Part of a small language model's weights.
Training: a variant of Muon for these matrices, 430M tokens, 6634 steps.
MLP neurons of a small language model. Each row is named by its layer, matrix (up: input weights; down: output weights) and neuron, and shows model dimensions 0-127. Each number is 500 + 50 x the weight over its row's rms, rounded and kept within 0 to 999. Numbers have three digits each.
Before each neuron's rows, "fires after" lists the tokens most often just before its 100 highest values on Wikipedia text that the model never trained on; "fires before" lists the tokens most often just after its 100 highest values on Wikipedia text that the model never trained on. A number after a token or word is its count.

fires after: " a" 40, "i" 14, "is" 9, " s" 9, "v" 4
fires before: "ou" 21, "le" 16, "l" 12, "il" 9, "or" 4
L3.up805:462572476542493511446471540447614455512486645621469396423526496467577562558531477495470602465547477525479521513476440479504535559463516512541532507463482534458594463503407476566498461579494481556363622443521460572513454572451468487462434467393482480473505487434505560552540393455549494495554408549576532463524544430514542512488572547531441468571518444466446521474456397497590550469513
L3.down805:435548464422439499422493427526504544601555548549493470433520451526442500509500475521476460505531526524590510478422469475522536549525572557537530513415479563559583415543474566570538493536456494489437474520416501569427533519547524556385538439584429547565541518510474614521465476473493515505470406478492519433462470508439621545464529462554524545405571466451483434438414519488556468497572

fires after: " a" 27, " d" 20, "is" 18, "o" 9, "es" 9, " o" 7
fires before: "c" 19, " n" 12, "l" 8, "ri" 7, "us" 5
L4.up364:502571527472508484401469516508551535457419470412480513561529473499474440531444533492480475544544587522481441500550538507531524527482554526452439496423555514500553571502486457491554522532535485521439476585525522558488480532410545508515551508514556495489517523450552498510534517509500443530452555546410494555566636569538456547483442531552534523501610604463554466467450507511595526543504
L4.down364:501572476498583472457486545509505540511475489453508531548501517465465469471446478538524453443556495462528439543622573443434432479505541463497499498379527529532569518479496413482483541453410415526400489522575537634328464492513502449516492523516526570526494564503581564524468556546480433553496485641430549508492559617490492556489501490501492581483549472508477426494517528540562440426469

fires after: "c" 23, "ec" 20, " the" 19, " c" 16, "The" 8, " The" 4
fires before: "en" 11, "ation" 10, " are" 10, "us" 9, "t" 9, " w" 8
L2.up502:524558557428527463457506481506524515430479547444396536512516460530477570489509488512494418543549531553564521509457461440496521503537446563484537529466546531510574416494508384558494453618594534486475404403479464516519511418535532492465529377510525491454517439499522547434431449515547450455411457576458550500486378529507574483513520512550439542564574540524517521430518385499535600426494
L2.down502:538529578397490470429561502455476498451470405517503611449516520434477556484488397425568486464446405503535540614394518508550472484522557525555558510624461439523479452512568535527458483449591498544497468467533556460525608448610590536505564486481488477557479507465483514427539492513470522487470434476535402414475541524437543594566513449577586576524552488509472479502425514556469563495484

fires after: "ot" 22, "o" 11, "is" 9, " c" 9, "od" 7, " C" 5
fires before: "le" 23, "all" 17, "il" 9, "in" 7, "l" 6
L2.up929:475502466475448547397465507473479491505485519525555526466469495495548498468467539581459444507471609577497485538491586506477460564524466573509535470518557558489439447509515529382499487536579475527451541481452504481591458542489483546514418471459431583512561382451496504567439559568503652547583512453545606476535435386469475573541527489474494475559462488471512558463525472455598439525505
L2.down929:525477457494492516461512485498521518522423531494482480447573361494528544539443481458437436456440491591526544515519497585462483572418588542560530566532457491578560477552472506487483485469584455587350531496500516485482481504549478599447489445523403534519581455510423515478498472493506508536491492473557498376451600567417518669507497444451482619499444422490515521477477497507561542605583

fires after: "en" 33, "ist" 22, "im" 20, "or" 10, "ip" 6
fires before: "y" 28, "ine" 15, "ro" 7, "our" 5, "in" 5, "ia" 5
L2.up1014:542486506440584497391564488535495439583508517507531519465520456528478519523455532508545431514463593568567466384637523489536542581571481524556532525539529454545492400518548527447592507535539448538443462488514459556527509515503497460511523541542445464493456491584444493451422482496543501537522534506393543488429481492482479534540441519546513452510514405534553587549590419553496447507470
L2.down1014:554494502497417592485490490545446536666479556520556507449532463505380472490464506522481521453496498488565567467563610591519496531538538490554430551554489538504473502454544477458463527530530469428555474516467428502498476417462438388489461595513471514428496568494465460464484457529534513533481420417430539497581461535435485539496572537515603445458418475536520488545563352503427481496609

fires after: "19" 65, "18" 33
fires before: "5" 15, "0" 14, "7" 13, "8" 11, "4" 10, "6" 9
L2.up678:495507547481466421495461505543480463517476515573529526423477474484489500513504479510508451559489515575422491502488454443532415448474556585539468527534448470445464439573500507488574524478494590514549526487583558344486444470479450463514557560456458560442480484463496520511479549432525542503531491488453438475492567433429514531391568592505436598474438564531583515551481493384575537529486
L2.down678:589514410486480555401431603487439437500449467614566535549545517561520641538528599528525505533523495562528560483467472460514456471532535382543503534513484495434460476533458562477517437480531503563542519397482505496531552452519457425571573519541438509541541506405493459499443516463480473512509445440572543396415532390492519496502565462486589552421505485480572546531485465505399465487558

fires after: "ist" 29, "al" 12, "r" 11, "en" 6, "er" 5, "ent" 5
fires before: "y" 42, "i" 11, "ian" 8, "ic" 8, "ia" 7, "is" 5
L6.up667:393539424520578469467411536507480465519472567481480414432499470530422515535444505485432498464508530544546494526504580568540464376517527449500460542544534500558464440495478481455571476582473488445486511511555466558573489534487408516451519499588566437479469494548504481491497543492459548581434466434489513450388511534468498559535536484490566549413445493531581501472533481499566440456569
L6.down667:480499485495566566494443524547450466545538500456588518444477549526536503502360549477479533484564488502557509498530535522572507455588450499462456531511461649585462503531457440340576427471564481563523565499543439502422535501533482524431445488460467473431571484407566467479509404515504519519595416564556435429569563561466472554411488501455534499494485450471478498570528477482495398433530

fires after: " re" 42, " s" 15, "n" 9, " R" 7, "b" 6, "s" 5
fires before: "id" 12, "p" 10, "ear" 9, "le" 8, "t" 8, "it" 5
L3.up863:434438535495507496533529569547531492505500426383384500479499432478398485480422507508476512539597440507493504481516511449571491538486521461509474425370470461517576486562402535442465516530576445392470594551470420485499484475486465472396447503476648585518454477455496505565442578579554469458496506531542553483483487489536534565492526572429429448532486517457441419434515513486542439643573
L3.down863:560586514577383383495502516474474489473518630507534413526544469456410520497458377483468530496437515441559498485448447519618515543550484493473603478496504438518435534508513585540536490477527491559504534486452501543475452429415439563471566546555454545538549480477462507452578463514547409456528582520592677433490529504479487518426500443498538511471510512515450490417430541562611501527536

fires after: "h" 14, " T" 13, "o" 11, "on" 9, "ers" 9, " a" 7
fires before: "al" 23, "n" 13, "og" 11, "ag" 8, " I" 4, " a" 4
L3.up537:483541538479524477505497609467562519506552527437502506449447468428458488452611450550537560468513471577516498464452445480486427556524465515418445469446430602599407449481522447559589415562477581540475468449499561602518529495468552542504440613508384462459428492531558590412547545493497476522520496530571507570546486451516499566518464463549517473497555471526509552450483442564423517540446
L3.down537:502558478553547451528576586517389457480476612493516478466502553420553544496577546531596397598522491508526472527559562574496531604471491522404474607438505539487454476487549421520541502553495537452559401555463517436515426509541545543535463505527447478467551443509565518561463491520548513480517498488460454394456513433535491516523517459459515533452411476417500440554391503498526482442413

fires after: "y" 36, "|---|---" 18, " Y" 10, "are" 9, " d" 5
fires before: "s" 48, "|" 18, " |" 6, "==\n" 6
L8.up114:498442483496528536487512530581454535516449565418481477549586572535547572562526548524528518437511489528424511524532529483528505542424427454412398443536582435515455576477494473587467532547506411544504551516521527415493467436439494524543460443372482508521554576472402509496514645439433447496496393490498467463441514455489507501527494376471486500570480432500500496594425614451554548538525
L8.down114:462516562482651481514580467467539560452604524548499537486490502523476433490501548590469492489465609394462495484526457521567495578474491535429405494506550559532621414542495490441506552444464478528445536606631559444513463458408592516538552564509491461415587521492446453516523471524427499578504454447502419552498507463566486514466526513498458513545549560559528463577508450492515442382506

fires after: " T" 20, "ent" 11, "r" 10, "an" 10, "en" 9, " a" 9
fires before: "k" 17, "y" 12, "a" 11, "n" 8, "ag" 7, "and" 7
L3.up910:518509514465521476534500548487369498561400554463506369469562537481518458534492519478515522477518523552529542494509548417526542497474499557545474466409572566531434444490479446553548425514505506520526538504491440460503522458535501536484438543453508344441455491461470537490485459568574607554481466508500501481536493471534437534445407518467484467471563426581551514478536485565540489517616
L3.down910:604522470486533496431566502542478487514554521494525478522538513458474455520340425459531447501560520486546527474526535513402489601471488573583522494413530531484488411521459472522533499484466518529406524444516380468442456480452536486443517491485438471480581515545455524461487502533477520564535466451537458498438561582547526561581498468522513515523461494523399496495494459502557494395396

fires after: " I" 32, " the" 30, " The" 18, "The" 7
fires before: " h" 13, " is" 10, " w" 9, " was" 7, " are" 6, " re" 6
L2.up703:488528579449508566463527479468524508520547520509418477533457449547418491454562472550422595581479499498423546570497492447399453464559543528445484585476562447533526511498536442464510489487484499451569493433411485407569493482529487488513552578481523489568556502602503568477484436419542381446549524556480574483538525538563460474451508428531514561503439483575420570433617437591535568530484
L2.down703:480555521418540580447499442474618474436516483530506487566470493553491562517535428518478382522564491458422553582511544442476461469585513462547487538507532455417498472435603498501544520533562531515578435518471485418516580474502449527438561457528456481617488539551548533473481574466423447525449520476471563547559510555601537576498445442568536446500468522485428535533530541497479508517461

fires after: " |" 16, "i" 10, "2" 9, "6" 8, "0" 7, "1" 6
fires before: "d" 29, " " 23, "2" 6, "3" 6, "4" 5, "1" 5
L8.up579:498458520559461442491519479546546521562488437549426492531484387540531433512457490432552470524488486545430509501531469585484528504573549499465563484428514401540584530493493448497485455509446508495473526545506509510472420468530519552503504502560464452565542450459575476619472485481546427522504411568519393556423501530569556433545502491592450518586516536459454457525458518508562509463483
L8.down579:444486483570574626541497533494462471502483527527522462540469405481410435522486415559498421586526518469557584516456431514502516478587553481505446480451500447473530539522518474520456435452426496553467564445419426537524546467531453519520521618533404483562476522435512439472490550431495429528491387474466520555473474563490516500576584455515461630463490516540600560507476484414487512500470

fires after: "y" 34, " d" 17, "as" 10, "d" 9, "i" 8, "on" 7
fires before: "s" 34, "," 14, "." 6, " of" 6, " " 5, " |" 5
L2.up919:480408578487415502412557513506489532457491519479564428523503531519547477474538444395501581565554483433478524418496557494521553589471528419561478486452539520530588508338474560523541467544480480490359522505479408554535486584518442473547630416455563484539497526639501490512508558504528466530402472438545582582516553488484551455471461415513432471552467525452574527522440517443536488447484
L2.down919:547533578560525481459517434494454465500498494490507529526581424495566522415566544469512525430437462433471496502534457518450548538504481425486427453447443601462640487410487431442462538482481445589420545505453469517496549406505382516468568545518485492473476516542495509502413577507435520524474430511463478491445619543547539539471539520467467518477452539521612543520511477448571533494449

fires after: " " 23, "er" 14, " R" 12, "her" 7, "v" 6
fires before: "nd" 24, "and" 14, "ew" 6, "th" 5, "k" 5, "t" 4
L6.up467:453467543571569516482493443585525519548534474464460475540506497513550474475496506418564467520439573490448556505516519363486609468495536478603465443505529502456538545474609472495523568498531660562466525556537499440475551548460479562537464493417427533425437503401578519450530507551462536576570474466538478545544523519511584562480542574561441465537502418493459457587508436440492480407503
L6.down467:420520532412480485543468535430484460527504418402476480387441506485504483456513539494415578460598575649458528465612579532477498600425530504520573459471414467461585409531486434499402449555532550501511528478414519481467514453426458532529449475476463591560519596529567462489498508541517519555480526589408550552433534511509482561503419564580422465494489450464540542559483460531387551485589

fires after: " f" 14, "e" 12, "ce" 8, " t" 6, " re" 6, "4" 6
fires before: "ed" 25, "s" 11, "ing" 9, "he" 6, " the" 5, "h" 4
L6.up697:569441537537575460497457450525437483533571477425497514505488408598419579549533429521553497497448530500519550393424510516509433479546525437476452348490446522493454515413430550562479467513472552567464521520446526482488514543539473572570562592549494538515550545422595479472420526511575553473500464540412475547465432485549477496506533387512506475496592464454472488569436444429552463466502
L6.down697:472541492487428530527548554469509504556464520526476553495460500455499567511402499549503505508469472508441500510479467467410501431527523503473497522520492511445520586465491471523546492524523403546573568429460452504509478482477422513507498471531469559552440613466510560504492471505467549545447512528617563446411436460383565525504528493403529531476465560474484556550467463498568429607512

fires after: " " 74, "1" 12, "2" 5, " O" 4
fires before: "," 44, "6" 6, "7" 5, "5" 5, "8" 5
L11.up407:437414515514505403435475438528497519526482542516523538468561503494513535535571473528608500430452564452588407480570486431418531505486559517474533512386457445487476443449568559487487455554510484549456539499510548548542479481501526514536541364474504443532592548559481579462567492469584473554454405575462528472470552520497502554406516497556470551487528510536538448590552513444515475391380
L11.down407:588434483536482508543465432497511579467511559595446527552499468439492454513619443486572488530482482482457475551532428555418541499511548385489591457549496498507521486493492463501480419499505626550416481467508462461642439487452605469491542503420396498493537535529487499466532405545539420400547461582451448481517539556422498561433591467537452484492573556501505438545567516512480412545498

fires after: "le" 20, " R" 14, " " 13, " V" 11, " N" 11, " n" 5
fires before: "ed" 13, "e" 12, "k" 10, "t" 9, "on" 7, "ord" 5
L6.up230:456571530612479596493498495499499454534588460483466526562545404479554418558572515437522443582532499521460481580511540456387489475429573582558395591501508495414466520475466506351488512429517524463527488472519522415484449555449559473559459599500478531525431524546588449476485459427556550588494569518439568451581497543495470507576501526431447555580459457421480441536559498476491471495504
L6.down230:405495465590471512535552522504541538536482415452612512537544454470469560521524481472520532531556587465482544491525500564403445549542527464536470502424396478557475507499495497508461515528446404560515459503435493552483491461409529475487613585517495584482479468482535517464521553591590510549473526507520644489475559525549452531578454555432541572449446440543451443535459478445460531444538

fires after: "7" 15, "," 13, "5" 10, "2" 8, "9" 8, "6" 8
fires before: "8" 13, "0" 11, "6" 11, "1" 11, "5" 11, "4" 10
L11.up129:429503456521504522443544518459570507561456517505550481415382414504498473545541495505486423494531565514572474496511398553542500498485487509479539539384426456455561425614540559442462562507428551553364602489573529566479498523656485398527564511528484448551542552480487523456543542488575475589428443441444491550491469550521540469486587570513386603565503507501510513484482514496480498511472
L11.down129:499449472540503545502465546468556421515551563466496567505492464520467480559490553493430445528481477493454525498508495509580482461594430353444525520507508476429536497505495562432424447461452452505492508497489561538542528544501492546504541458560450543501584560560508501508616518505571472522529496466484481472502507550439477517566541485453526555499406546528580503455588466449474564486490